config = dict(
    n_layer=26,
    d_model=384,
    n_head=3,
    n_kv_head=3,
    head_dim=128,
    d_mlp=1536,
    vocab_size=28187,
    activation='relu',
    norm='layernorm',
    norm_place='pre',
    norm_eps=1e-05,
    positions='learned',
    qk_norm=True,
    attn_scale=0.0884,
    bias='all',
    tie_embeddings=True,
    parallel_block=False,
    init='normal',
    init_std_qkv=0.0338,
    init_std_o=0.0419,
    init_std_up=0.0483,
    init_std_down=0.0483,
    optimizer='muon_hyperball',
    lr=0.0123,
    beta1=0.95,
    weight_decay=0.0,
    lr_head=0.00357,
    grad_clip=0.5,
    warmup_steps=0,
    schedule='wsd',
    decay_fraction=1.0,
    decay_shape='pow',
    final_lr_fraction=0.05,
    batch_tokens=65536,
    seq_len=1024,
    doc_mask=True,
    train_tokens=455000000,
    steps=6943,
    dataset='wikipedia_en',
)
MLP neurons of a small language model. Each row is named by its layer, matrix (up: input weights; down: output weights) and neuron, and shows model dimensions 16-271. Each number is 128 + 24 x the weight over its row's rms, rounded and kept within 0 to 255. Numbers have three digits each.
Before each neuron's rows, "fires before" lists the tokens most often just after its 100 highest values on Wikipedia text that the model never trained on.

fires before: " in", " of", " and", " to", " with", "."
L13.up1457:137145115125125104116117144120134111116133109164171140139139163146123122169130127144126126123110097133129078118115133094160130115136142127121099115125172140141093129121134105110153121110097139128141155126155140128113123151146143142150138118133122137134107108124141147109163128133135133124176129141127119114129128152092153102118120099081114110110167168124174101124163097165121176112105198072118140156128130146156178114125160203107150128125117108104116149156134078133135126114115099152148133118139146134148128121148110145081108130119102145162116117124088125122187129176123127093165123130136090091119109148089155148153112140132146144119124148131169133061117137126136131141116073121137166151092136141074143157111066131110139142096130117094120113155059132143139107093126137
L13.down1457:156105119142126160126147097137116140111113124153136156146149128134116103124151147078129124142154128172117113117161087130097114123152149106117148119111130089094146120148133141104157119101130133072143136166157042127115168072081106122134125118092148112114183124139162122145126114109125126087101142111147088086125122161141133122163165118155097100153141091133126122123105137113139133178126135158131089107133096141149136141119113116139058122044120106149143076109135140114138141070132100146152102113107134121172139117129159154161108122156137135161153201153109137118154141147169128122156159142124131158119093114126117105119160144106128101134156134097106158107151139102120131122158128124123123147122140074096110131154165147143139152154120148130158147118150118127110157179132146

fires before: "\n", " ", " |"
L6.up168:131177142121135111149137146118156173139105134163159120124154183143155114160152129130099116137146113112097145127147096103132151127129093128080115157126109113140119113110112105111128113120173136109107132129139103102141134158116147150144115123122097109119133127148158138149152149153112149108075101136101162128042140135145087104120123101084153102144099119150128183103120134099103138153126148142185141100104151125142127104166118109147096119142134122126169127140141135141140150117110148142111135126128128153155131101097159116154173164136122111097069157138161110140104155123111128078093158146136127111123154159146155153105147162107173131109121105159150128164136150134141084125156124149142115114086121162126100098187143116117150092146155163131098135114093177106166119118122115
L6.down168:148117141155117141119157156160118113103102145084118132119114142087145115128145090086135160087132151143120126104085120106150162078140180127129077146118136165126088106150098111128111145134112158109120116137163163129155121109157131178136103170109156122105129086110155129113125133143092141142123148148092094111150100126142143153127114145168133088122157166141146113115132120086113146156164138153127146163137155153125167140144107139159113147119113154142136129097089090130179129114152143128127154101104098110130144110157118120126100135092119150162146145105091178111133098089118110114151119158137122158165103148130151123142097166162103129128151099107143104074117134097120146153109117150138102119118107156100105086081132135126119080169131108110127129168107072140135165119095092

fires before: "\n", "-", "|", " Year"
L13.up531:098081126148121092129136134090103079128137143153154151113157121142128113105169176094087175130146078096112125102131119115126128076137143133131108161096140132138117155106111157142172138095099121089131155084185116129136171151191129141151137133129144153142133141119110130111124136147124094138133133139162107104114169150121153122153096142077161117110123112146112116139151153126116167142099133136121165127153110141093133121151150148153149148125105147138134116115147127134094128082167149105116167099119127111165121136129102123125162082153149124154135085128086150134110132112143144157104137105130113102088135158111140121109126121173158103082123143103164121075139127109159175131131104127117127106109114161151118092111130093120104120114132109107119161179151115142114120164114128
L13.down531:135109133121139102190128139128132087124098158144142100086180090103145095134137161124071152110173131139087152113126130099160142127095141076137152144129139107182112125162119119120128116102156114090138106112141130136133136172093133157135135143168089116157109132165091123146122091115157140121176155089100107124089123167122130137168098114128097075118143110107116104104103123135085120155136147113079128140141093074127121095137170134124122142132115133129090137107119151140110122078152122139125161091102126123122144164088157123120148141120141180141099117107112143155165150095145139130111108154119122134112126113146118117096155117110130130143126143121124119132079144166078165085157158142125134134112155120158148128123126085145110161153131121111158109154152115078147114133116103

fires before: " of"
L6.up1039:119086139132126129116099159137162143142154135148168125131112144127133108135123148128152118129089124133105196095062107113133117106148120139111134176147138126182158111118134147133113095119133072126147111143190122157133180141078089119104119167135098111091097152148128154166126142150121125105194095123139145147129099091167110073098139149128104125123108109159171134145131147132156150111123128172120085121179082143165120137112129149159148110145130128095087137119125128153121119091136110154168110153133112165132176100109135145140099103112124144148148132174130088150126156161151126143176118153147056144087130143109098119118114148136143142126140093118127090141122123111121096122119097152071112125154138157090112127147110120155107109177134153143149099180152133114091077153151148
L6.down1039:156131128133113093110122114118153143088141141142131142102112155080132077131136147123168108121126143133095110113132127145091077136115138167102108152088142178168112119168147142117134104141128109096122171163154114127125129126127126121154094093113135149125126133134104166144084188149160143164155136143130097122139132121123077119146118129097113059104121144107116118113130142121173090122108089079176089109171119080146140121164141131128119092131150127126101132105076114149167165104157118106114162154091105154083147140132126131145130139100120111128144124160125109120136091118129189112093141115125158122099101125122139128108165101144115147108179140144098120126103135106106110141066152170152122152133125114148155093127124120112104074138116148143133161139142111109096113171122136

fires before: "\n", " He", " In"
L6.up396:165142149133138101142088127141149101151133164131147128180147101149073083139095138131120110131108164124111146115160132147119182121136097119157124112146149113154141147085175127094103109116138176095169109107131169140113100164107110117099121165160138158104132090144145114142086138086070117086090103110110117110170122137152140154147143097148149134131159158137108171151078104140113122114100151141117137120129100108143110135115141143144124110120124120121151128100112113086138102101119176160163117121103162135121105129077134143117112143108152111115143138107088141113125143102080191105135123143120136104151114155115087141142144124115116158081115122149113132137136127127138128136104145126114095163117148107097151132157122130150181111143126118116179145100115105164112095129104103
L6.down396:122113133163133130173149112135099116097095090134091126130137152098168097108144134122107113095091102107131120145164154166134139118140113138172115135175083146111126154148117135129162152127115106173124123152133126118155136153155136129083098138117114103142133129178105120099124133098171108153148133138138133097152117125117159115097116127139121085140123122151139114143171113131124175130121131124157143151192130147182091165141119124074114127117094123148156104138114142141127108118185101086149131152120127157113179133158115149143119156135157162091119117125125132069141122131124156172125131100111129136080109118114106103139151134087112155142133084136113107110151147183107094173159108165109139108175132154133125110117126152122199138123112118106142131108116133131137120153140140

fires before: "==", " ==", " was", " were"
L20.up762:125122119115144100147116182140165127140142136119152125144121112133094133124150127121132158125102140092151107150107109136121122083119132113129145156114157122124174129087124103160135088131132116126130140066143146076119163129167121140138118138123162086132110103139103094161153118095140142157140137119151122125113112147083110137151129167112145104140138176091130147148089091131106123105172150129140140168136104156119107123116131122141103158141145114103112134106160140117077123104080141125096129122103183174116195120099128139160164094146128126141176130109149147120134123157144126151147170163103102127138091126137138059088085136128139139165109145116093163100130135137147157074093101093153163162191154111106128115184106155135137090132122139117144155139128121097150128128083124
L20.down762:090099152141129094114121150181116140118132140095096160096159088152059156117111113112129137097108149066151141121138102148080098111117164122141137129135115126114115138080166155144110118117155161129126114097145127148125124154110121109169118171144107132095114124136136147153144109107150110147149122113124086120161093142101119124106138146140168101129098182114143126146107077142114158071134141164121100152150117109124121144158146177116122150128148115093124108156147122181110124136110102140150150086129114157149106148127114140124124095128130093143114124140106117135141152203152103093184166143108136139119106120111168158110108160164102157115153126163183124130104098099127094094129105148111135117143161089103107122105130106141147131150130154135182111109169143078120136108144199

fires before: "|", "\n", "-"
L6.up380:073136159146126151157129128108112093138126093138101156104142150117113110093135139161120162125144085115109137082121156136061148115115167109113118106171091138149067162116138132165095130158117143103131108149131150058146153141132116125135125150126175170122130105124166117121162149131118096134152113107142100103144104148113142113091114158140117088121131171117162142149140138138104158122121108123130103137139108105136084131127164159044132089138106172135089133149128114150140124126133148121136110118104101072192120083130114146123113114120138127153158130095130185134116129135116116150121140100093121124077141136074154151126151097074125108139112157156124134108116170117126131118140146097106120119131120186131116100126139112112130124115105138148139123157131091106109169135082134
L6.down380:096140148143153132156148138124056145117085113145111093150172125078148112156124111137102100143132181111117147115126122126120135124109169153140164120126143110166126121116150101137142153127109132120139125127121090075109130116169150160118100078145115109131117139158105153105128098126145129148121152140139109117112086136130117120176107102163165140125115123166125100122116140148102177100121153120117110124125115118137081122121118160123142120104155115145074082137117139112113101115147123129178166130148131152155132136160186157156072110121149151115113150116062087140168119164114141165139168103157147155102069132154132122117133151108122119134168144122098161210160125133141138117118116130124162105110113066160142142166113134124129151118114091106130156122153130141126134121159148

fires before: " |"
L6.up1456:119136124158103123136116149154136123104110105097141086151098115123135075114097155127131131116062101150163164096110137142132130139121116124118166151116157105112099124126107093117119161136140126148116115116116138110180143099165144163109100121125158158129128117123165113172112126141128141157124093099122125118119164185111111120163158164168114103130093134133104060112136173154091155101122138089154123125117144153119119123119104141132186133098143083111102155105161144090137145095112125114130135111159149157135151144140101137161151092139113148092113187114154141151083143183107151134109143096122162132105153163080176138108173147145149109169136125157133141121132128128141104157105131138082101142162122111160103099143132105093123145136104154136118164096161135105151121093133069
L6.down1456:107120164172112093118140104162132122094122085102103138149078100113129069133164136131149144111149110136140141163142119096177103163129156116095118168097143117129133138105090082150126157117112122117129149113117094142127117147111131108156127156155124120157144158150099110127107106106136118106128150124134100123096134136104189129086147110139094137129133128132138106067117150125120096146133118142098135136147133138130142118128151122099142103116152112166132122102125157129123153133104130122143130138106116143144169132098142141125140156103116093129124104098147155167150081124069080192137125160161160125146095170126159126099166091146082164175116150152116145178150105107163127154113141136127140122151126098159138170120091148200123138138117110097138136115143121088129105112148115

fires before: "==", " ==", "s==", "==="
L20.up1025:126085128135163118124113127119103132119108145116138138115175089101136070119113109106123131121108104110115148144130139130122141160146104088141146157154141104109119120064118132148132106147133146123174153114120152112114152147148095059135166178146119122127107142101103148130096120095111151167163136131132141123147168055108165135122166191169151097144112174087149136137071131123125132126136115117177134140165119141115114138149126156088115149116132136112106119124164104133127141090078125159119150135092132154098135117114148132145117098128144140163149144128145151137153154156145150135142177114118115118127141148136174148111124136122135146162109129125094144089099124176123131135096115109141170120189125120125117137145091147106137132135089108128154141105165127094125124145126143
L20.down1025:167133129130116149113062147114111107152131153126116109142137140124126105130133121151153079131137086118102138127147114127124114143118154157159142132133133116148101146168103132119138135140130137140096135123140175117138123156139125111158145113121103141120172104116145109131173121134126115128164098146113161117160112116116142123146170140134113182132104117111181128120103116136082102132111119082105129126178201160115106114127159114172136153125095150129120095145056138132158147123164114153121122069115115159091123120149154124123117133129079113136123131086151124103089116106150137147157129091145150167134129099143129147131176134123105121176080128109036143128133184166119139131110137123141173135131120149133129100117127172148145097121125131123104152168101153161140151128133154

fires before: "\n", ";"
L20.up1169:114111088140090105142151134098067129098102175168123138095146149155097114114112118108118120077118132157116143139185088145117114122101106152150113134141143117090105109127106145123149097154114100136120102092132114108148159148111167152132145169120156085130113128093134145131083150153124172166128189150128103129118134130095150155153112118107128103110144111147128126126170130114132104115143143135133122161099102107095135118125144126100167173132140092085142160123130094170094066104129144051141125144097154178147120143130099099101158126153127140114111127125130110087120122136123120123113158149141120144116134172125116143111103138143116081096157165126112130124115129167130132188119144105109119180166138127156172130122093136118125077128101113133117126114189156147134118122171143
L20.down1169:104136130114082103147136105131141178137118143143139097130175119105151175144131120128132121142130111143122118145115106122123136129137113100117119125129101120076096102108129125179138180133117121081141141157171103170201129149169116166133118155100101110122147151176139130140143137110183110197114147135149125132130128116136120131110122130123167116134110115133142077109110158150141137122114123157126140154126153113100108145118142141126116151091153162125109159116158086124086099158140110136150131133131172107139147131090103152138141102110124123170078149124140190140158125148122110110126155151105154131128156133126115120130129152096141109130124158132103110134087118138091085125138120141136098097174126104123176181097127112135132127107123106112144115137124119113118185133092128

fires before: "===", "==", " and", " ==="
L20.up1495:169108105131133168080102175136123173096143154102152115108098134103103107111112142114132141157132120120170136163109097125124147092193133137122153150123145096111157103140127150125134098141109132131164166096144134086104133106155110070150138103113166097144096141134151095150128135125096135164104141139111145135091126096105124154130145145098172073192151116130157164145124098083086153106144100111123124133139150173130133114117132158171150113153118116125107191119116134137105164107131101080122129145096131117131156104160100135131128128171127081113123130117135105172103113159176164132143129115051111125156148146133101155122115172119152155180110153099119160139151123144128142119088053139138164150135117163143112118131107124128115140120107094155146101105120143141133112153089152
L20.down1495:130091129151103177108136115126158103170160123127105133105175148104125150158156093135185086151120099151133136119120141129102156206180078154172127161107152141113115119119120109142154115133126154118162138090104094132120108138122123132168114085148134096162129155148107102117126073116086108154141085111112144127135123155118124146136121150158152127121129126169111117123115124102110117102153060122106149159133164134115119103145126110084170105116125137083161118160119169147131137094159110158112140121133135112152136115110144116143078149148122117136158134122113128133162140110113165103166148118148096120154159139113118134155126124116181176147129123158112147136165149169116116144122159140107105154163141129148115124082132141104155137130136137112136150186127119121136155155164154

fires before: " to", " |", " for", "é"
L18.up32:128125132118110119163122082109124171095114143108145130135130155102132113103095130163114128126154094117148150139138128165128145120109104118182142148152141112141147131141132128113125122102137079136158130144140146132135163102087163094140131123114123129157123125095149156134068127131126077154108106141120137092100161173152118078118122129174147136149129133085123115158128075156157093135136089147104108136103128149127114091155099146127101085145122118095201137139151101114151145171131129147099113150154166122100145166139142139080140086126121145132085125131162142070148095139128125122119155146171144148151082125145144117139099157117082082123112115116123137144165155105109138128137151112129130141119101119119112131095171110135126118167160126174111143112134156101145142115140141
L18.down32:114112097171147072142164132134101132119128117169078106127116170137125136109163077121121148126140118158157138048104121111145126150174127140147128150132141119097110125120120140172106145124135149105112185143181160135112121120131151154089120079142142137119100157162145088115137158130142150187115102105182108132118087148095135097170125124145135132172102093109143110144142139103122108090123095152112159118150101145160154153118146130110133078105112145114101161107119108097100125131100134178167079155140173131116120147131149142143155130159133132160148112119143153156086147121094117122106134116123109122138123124125175088137126155123102117130120130101130137137105132083129158093119086133115094143128119149149121080110104180139124152108098125100173167129150111128078132104100132

fires before: "\n"
L6.up1200:123129163110114116128107138142121134138144143111114116101100131117127096124169096143136097122118133137156164139102121095122127124128122190125146145150103148095125138131119161137160120119116170145111073156113170110102136134133092170107135143110152135128116140137100093168152079145138121162114122125142135120125116158114146185158103153121150106170099162121184097130149146091093162076123117082139130136078127155097083117071143133108155143106133112135169165076163122121114089095103109138151152143132131128110173171078197112132106104132152100123102123105098132148125097136125105115122158120094130162136101166138110147135149129137140136127140116119154134133108142120081118142131133119147124109151115130133117134104105123133158118150137086179126117144141137138189168056121125
L6.down1200:122104149096133102149158154111074163138136114114132147127139147164112127127129138125158128111175090139108115108126080151162121137121132123103168099098133142125095080191148138127128166137118143127140144133096127144190124142133154110162160155109162130111101114151111147089135146161137121153091157103096141088131129126125135129135134115129122181141077174159094098113172100167143129126094150129092180114091140119094145145106149133161143103148152129147109102116135180114129126104132124094173156117089146131170123155105118122108154118128145119118131134106148153118161136130110109085101120088121106109117135119104128153120162124124124087112136092182120122159157156137123137160166129102091138144119121142118134158136143144111114120084134101133113091137168077121136166141103147

fires before: " |", "_"
L6.up3:130113143139133125155144077130158135110139075160099108130068118099081139151135137092130147124120106103130132134133154152131130159127134111158125128138119122108134157111143116107110091117114143133139162131164132127124134139086153124135128117124168106156117129148125128119157080132127143144122104113115127109142154160141161149168128136096136111143132162107135120179140098158123171096133124170090138133118139123109153188152170125164117142119163053113100174126058098167115111127106128114127083120167110110128102147127134069065107119108152166131101134128158133148098110120131142149148169115134139124102095123125138154115102127125159122142102131110140142167090144115088158169148126122145115164136164073103147145105115123117131157155157117144145112127147124110117140105124151
L6.down3:105100148162160158050159085091109104117181114116100128141087095121181115146162164108103114120092128125139133120133053121115124091145136149143110150125166122126135104118112089127127151167129118161142143126119105135128123086134149116110108164178179132145121154145089084127138122107082116132087129132126108096164075177098174148098098111097143107112153101113125113140124084144108153138119119119146128112118169115098151142132107099131129123089157157135129153082154107144118133137124148162138131084129108131092138121122079121137109107103102123174160135086145126112132125121144091135157101157125140147131075139150113101136127133106124137128133134134140126163117159149146105114139097128149154079111103113119154155125117135152126093138163122136104096126156100112118154119123102

fires before: " of", " as", " to", " in", "."
L6.up295:149136160104141099093142143135151095148106098141176194142105083150152145121122127131138134132134131125144078161113128126121053098150129140160109129114094113113084170121125153105136162102084154120160114157072155076089127100146104116158131077096148102108148142125115144158154140122152139129148131105133136126131130115108147091128132133089145141109125082121116089118193147153145161111136148107174113155139138159156154137121126121137116126093154152135087110125149153166174119123096167118144163129101100168093130094150112147133132126114147143100174126122102161108160106100115116161122130159111161168061165116137111115133126126129123106107151129103139136101133127087133116106151151121102125154133117106141087110115128082142136102120154180123125082084131123159164119157125181
L6.down295:117119144121156103101147166148117132128052132131125169144141133155109118136160117154154125140118117114100094131099154128117113119121102138163076163125100105182117091105108094057114152121155126146148134165085126103110130148132142156170127205123134124146103117106141135149123135140127093158178123145103149112139142121168141157123113114109126150110157058132157120131083095131149143103148158117171138114103118109157155166117108132138196140111140145175092133104143146071131162136163163142142144148101148145088128135160137114082117161130133121117108157136110111079109141092134135130124125133090100126087132127127117178137122194133111149156143175110097142119114099145156129112139182134137155111093100087105102096117127134130111145131126151114130114107104152139139127097101076

fires before: " to", " for", "ed", " of", "ive", " with"
L20.up787:127142142141110102147131107107082137089119126102123130140096103135142171053091134122065116072146123123155117145129120105148093160158165167139137097137121133150125156098173157102138166126142097131138124102156129119165136099151109157134126093116132089135138144113084080132109198167119096140129141144112116119122128085123121109155151132120120092139118118117133118127145116072141088141121131120115132123161089170165083152139124069133122142108125123138149093110138103122119167155140122160083146161123120102133153109167122161104109136134155166130142129127155125151150132103121124083141129137155098141126103095083148181121122156076162147099130109143140180147132101126119149134125122095149134141110129152142136090143177129121130145155173141140166116125122100114105135134122130
L20.down787:120094130147151139178114109138085120131121149125127138135135155145150109129115145130148165144121105094115146145104115148124087129128128117155118154110140142129143121093088112112104136114137128177117113093110122147156130100120157163113147182124135128115167098124117124137193121128124136167104149154143132123142078145109151128170105125159097171165131137118124126156107143084136149118153155118107133178131149144179135127150124100186126122105086115166084154108156129124175128151093133122147085108084105150176140120158153099142142117081114150134124073123133140091153159127117136103138129132143105096132179107098142150098092135097116113189082100143103065099127120140088114156122119146113115088123099115119135126083125109141140138161121143124103097118123119128117120130160112

fires before: " of", " in"
L13.up722:103128097120161083093130126126158090149143126123140142120134097154129117108132131111128114146105126182157128147074130105160132121157089090149142097118152130144111165122144170106139104108122086155147144120145157109088126095134117136171128154086094128146132165076148150137138135136130154138121098128109131119104102127181177084094109087138141165128144094151117105080139086105097155109077141113117112105089131122149115102108090149141130103078150117130140161162109086162108121164119112145142191139103122130108147130112129124148123123123186147131153122119092073148106138136186134140142157163084097180140158103137119161132144148126156110149144120127146140129126145136140130108100116120122170116114115119145171157145164161073138109143146135164115084155122100122138124113131144
L13.down722:120123101088141097118127115136132121151107074139113108143138090159101098178106113115158169159129128138144159150121130144128129158128126157130114096115091084145105094145080141128139105136102165095106157156138120095137157096127142072079118134126146202119120098089151162100172098148159126081122116124166100115159119128091161149151124106118177107157122110161146127111124118142092154151161144150152115124128128152139161181138105117126106170110158121127176126120114105129124116136152120167080118137090153136127139135123112120097126138126114101154144132110108139128129153139119132124121161101121130158098113113094185125172105130149133115124142113121137155136157078090128141129127145095132143109132104150100130117187179152126151095143116127108118130166102158113121115123144127

fires before: " of", " that", " to", " for"
L6.up1517:129111101091093138130113171113136121076136156114140124117112104154122066140114161106133137122125109094152100116154117092133107125134140141152106089142126113166093130133147084119096102084130122142093139124128111119107126072124069072152149148107130106127135149113126092146120114126119161139118121173136108139130123109113093084108106139159131122164160115115147086168096161133116191131126091108174124095106162123153131094115168120131133146097111129131127096134143155103101143100140135150131177099082093133137185130116125094115124149117128118107148115123158148072133094109121143133130137134142113107104134119083106135185101107132116162138134140153142110154162072053180145142115156091136077130150149158113157135103125149098154124154113160146114121099130138087110142148141182
L6.down1517:180130146164120091103121126140130138135099180139094102121126106155105088146103121119136073106157102170098108129143118104119145108119120144132104158119161157121109139115175172141120115122091120129117145169127131130140107133129109128147128160133136128129123127130110113125178085142122119137122154150120168154143093131173139144111095142121137157152108146172096087143121089109135107140169138124190105164127188136128154143099094109095118127092098110149122135139161154144145144133097113143155086158116172141095109135130119109133171134120153146119096120096093161095113116133137123090103099085130106084127086128092097108092139163154152129172087152074079123138118122094140137134133098135133124145130120099148160161127112192132163160124127128124162125096102130118107163123119140

fires before: "\n", " He", " The"
L6.up676:178137114115116150133115123148174141150106153087103102143143127125157156147114135106152117110154157146098104167127122136167131133119121121137156110068124123122111163125127132122128139095121118137177104068137142148128136147125158167156106193134125098129106099115177092155104134127110140100104095126138120098161127151091147124136166143156143143117130131146123179111132101135113146110127158153145139129107136133125120108087150128127082116131121148093105081114095110108142156076111130121164117150086136142141160146059158111134097115129118119136147117101142123109083178091136096095115143123114104064175115154103125120104159137114147136108115147114163152135120095176133137091104116104124108078106174113101123138170159130138154146144162108092175131105171129100124142140090154
L6.down676:132126126111166093113137135124079084137127146152134107138110153156128141147122090102151130168121127105128160136150132124131127114151128144161107115124098109143151162157121118149147102127138089170085100160104099100135106154131117098091127073123112106135145131164131133075118134153146123173136145090095131121094100163166175137122129117144121085139129166125104120112118146133135086147130120099115176200143145117128057142163131122125112139129135109182134140136120140160120148152157125108133127093106184142101143109149135131142104141103149133158100150156176101122138096109153123132150105098084141132096138151114135105131106141151113133154145135150125134129151147139197128198134134169116079108144127095125138075096122156127119100129145114077117122129123104142094127173124120

fires before: "\n", " =="
L20.up740:116109142121105073099130098067117093137144124123133153122138125100132150173110185107094179126124152103125095132133146103091128097120131169092140118191102143127103121154147143121129113144079116104135139097097141153134133141102115122088086117106127103096136133136129124076079100102162121115097150135130142117137121125149136150157118121141153098117125154119125094115151117080144122092132171144121155135110123118120082131131171160093158083134139093116141152116111148131148135099158131119126151102122128117101164118149141142116161139148114126121128114136131170134115166169151142111129116119143123111143123135154110125091136128128149164146126117133168137143112112138108146135156128069132132136129127127110150112169149119100179113149120152150100133134196141148125169195085121
L20.down740:093145131103123130137161131165127136103131156141155088115139131118115096092110148129115095096146135154080107165095148126167133128123144095155105088127084113140142090149098123139128153110137127106145139139145098156150111123113130112104097123120096121157119091131128102140119170110139156117154152148110151110123177165134078087095111136102136184107141071177116083150132154136133125116092114151116151108122130098105135172150120108113112133129126154170122101117135152136173115095135130113150118152132118096130136120093128153128143085084153133124105151081145103114130116096118118138107126174130147082103162171145121164115122167148099097107101139089141087168143137136129166172138096171092138136137126164137124105094126103180134110068131089132157125145139134124139129096087094

fires before: "|", "\n", "-", " |"
L18.up1406:162108131116107118144137119131105182070095113152137105115137109108108126115156104117104146141153099089150071102114143149167069152140095142146147130128110138105144143107155152133125161124103107124136162146112146129094183094158122109159119168144156152138117158185105114116132122135149147138113131136132100151132124129108122113132140164152183117134136144121138147081126127114110139134125143155073112162092119150104107121130175177137157148094157137121112103108118149156149162076116132125164134105121143112112146127139173139105134075126115157139089079139143112075107095149120107174146114109081126113093135163145156120118125094099151167126107099114142146166127145106146131118137109101101143127102099136113140119115104133133136160129133097161176119151109140114132172122133140
L18.down1406:090141129160123134120114130149104113159176119126117117105106069133121152133137181123120098142112163152142127108124099119104043132144134172136133103124131167127085109104119118144143119115154131152144128118167149114087093172109188097157128094111116131117094144129115100149123164127142123136161151158139128115119112123118147102158106130099129166102132119128179120090159154117128100102098120131094115101150156131105125135169138134110142081086097133139116098106106098147146141153112108159130103095106116125114138133179091093076118128117158104146177133085140219157113141142143151145148103091138139120145131154178124165114118123130146137127136118147089115084128146117140165137123149149121113119105165101155127127093128093114118111132146150116161148152110127124137152137129145

fires before: "\n", " "
L6.up939:101110124176130126126126146118112118119124139145126141107122087121116139111145171116156134164104130145106132120097127175134119121143158135148149135119119116153139138158092103140130097137108102110137120094123093116120108136088153119169156122079169142149107131095099141113162156113159131113129159163168106091110144092101151125135106143150134114133149120118068092103160118139099114142157131131132113125135144174164169143128096154110109128163167124133123133120059140122116137094142105161104124122144137157121171139123147120127117112142093178177103090160154096145128151080107130154095173097139168115141177137109131143132119106113156156070149129107149101175087107132111126120128166084134100139171099151140107125163125117113144170102132148147115137176107167103109184135118140
L6.down939:112130091163176137124118123073105126138079131144178151139149158151124125122149117126131132104127136147082150131113122139113134109120175189146089112137123165135123117157118081131155105139156101072149174123139130096162102097108136134162134151126128112155136096183111088092130166095124129156145164140151126106151086120114134102133155152092080129135107148176103128098102144135095121129125139129116101144118136122148155167161134133142118123144119155152087091130100135096171134121145144096125157134139117116139149129151100163105140174125141143165105117096141108165163112140128113117116094124124113120078191136129153158135145097123089084113155083090148119132134145128113104182118154121120137124145172108105110104119160118130115150102129119092168122141155112127082174132174130

fires before: " |", " at", " pm", " (s", " (un"
L6.up771:170117121143134135113170084111128147122133054117092091127158119144125137136165159116125118116113154141108105167141124123117147149158143131168110126142170129137165159164119105125134118106170119132125139105150095118153146131080127120117180133115138128131158135151105103140131123116130141194138160153149107136133171137141104118096155127135130151150087132106157115155152145148143101131125146089128126136129164166157184143160110127158124137134063082082133135111134132124142134153112122170156096124119077092105103106093130123125121129114146159093094157149128095138132103131080131161133114081118101096120139143066102112128118137086161091123158147125138140157067149127144110158120108085142113103155138139102125131141116145191111110193137122091149151102127122070111151152146094
L6.down771:115139157138157152112141121156129136097081121137113118120138095103111130171114153100161130110135087143122169098148128109120128103123142115138146106108190143149110107090123123122099146106111128114122141117136092092101137118127123114141110132130120142121102151145134138127106138114089118153106130146127154113129126143140166126182177110150155105142107136190095087134098108116136085121148116113113138107146147119136160136134142150118181101108169134145159118137158116076144091170137165127160130114145131085127134146135116105134122156069152142123128122134118152127169119140125092164132126109135136106087123124148125136095072112105151141096058141067086150112104161118135158127179130118140164145163150131128117116168118101159117090116135106124127108118145104082141137130129149

fires before: " of", " and"
L6.up812:172118151143085141141145091102105116082160157112146144148135120078121156142105154158124147105176130129142097133150137123095121151155162124075155132088117126180115098113147122121112114108161113167145129123090120152111123119127124130136138088130120109122136119156112156117083143144132126137118112156151138099175132130111122064111120112155151083076088123130116139140093136149121119091115145102103122075133112174100142147119151133166123148171142109125115144109101146149144118075134130115180200154114145128137149143145113096125115128157145157151122149137106162096177121098068109106142122099111136137120081115099168148161137097125133105139139160135169129129163129123135088128125174115122125133123133129108080103106146156122135130134122112110136138152107107162108102153172168
L6.down812:154123137113148166112093100141124124098135145148134143116149127162167076117184150141193136135140094085109139103103156136137160137154141111121078139124135168102103107150110156132119111152126124120083137133149094135158122148137102141118134120152122109123149115164130113147128184114150133155168114140140125112110118125119097136118101111115124097126131106096125117111143148109137119142129146119146113157102135149169172110138115131159139148093157126118121121078146126114148171111101109134142155166136193124088180125129103126139092103155124160084082140112101117129161142079136105170097168170124112143152073158131127144129112124116173109143086131121090146186137089088134143092149137144139135159135161119178085089131125113167151114170111120146164121114155117106110133126134123

fires before: "\n", " ", " Notes", " Total"
L6.up1225:127153140124122133121123125125132132142130107159138170130124119135150114141159137150143171144118139067146122139105088137197132117155142133143180117131106148121135156126125082111118111130146145157141120137141126120154116141105096150119129130116140104086114125133142149129121148141114139129085142134092117137066099155105124102132103141101124114153160132128138138125146125139131147167145120160187134135125127132143101116141128128164147123114108124142201117118166138101105129136047166139113164141104112120133106158137116156121143140113102114154110105130108127112164159127111120085069149126125101128079128116159121124154153173185118121094165130123128142099097077074142096147120131198162107127106109164122146151141118132132156094155155115124153112114104145103151170142141097
L6.down1225:173154169159091169133144129149120135126129103115131170121125115084148152127123095143126147160113100131144169156124125155159124123116121127133124134145154156137115104126137123169142151138120130147092149157128100126139102211158139121154097115159117099122141120126143129117167159129113088130135163104115141123145108134117128160142106132169114102082112123148131124092118164165134124108120103144148142149122070106130158122088167150179151121123111155180156118148098099100166064114163145143147149104078108176139157149094113147098126156125130144131140143102094134103150119112093137113151139144141139139151110107124131118079093135136128152111089126151134119115167159104120116116100072116111142126208130154147124173135127183113114103148089107167152126127113110133132149117119100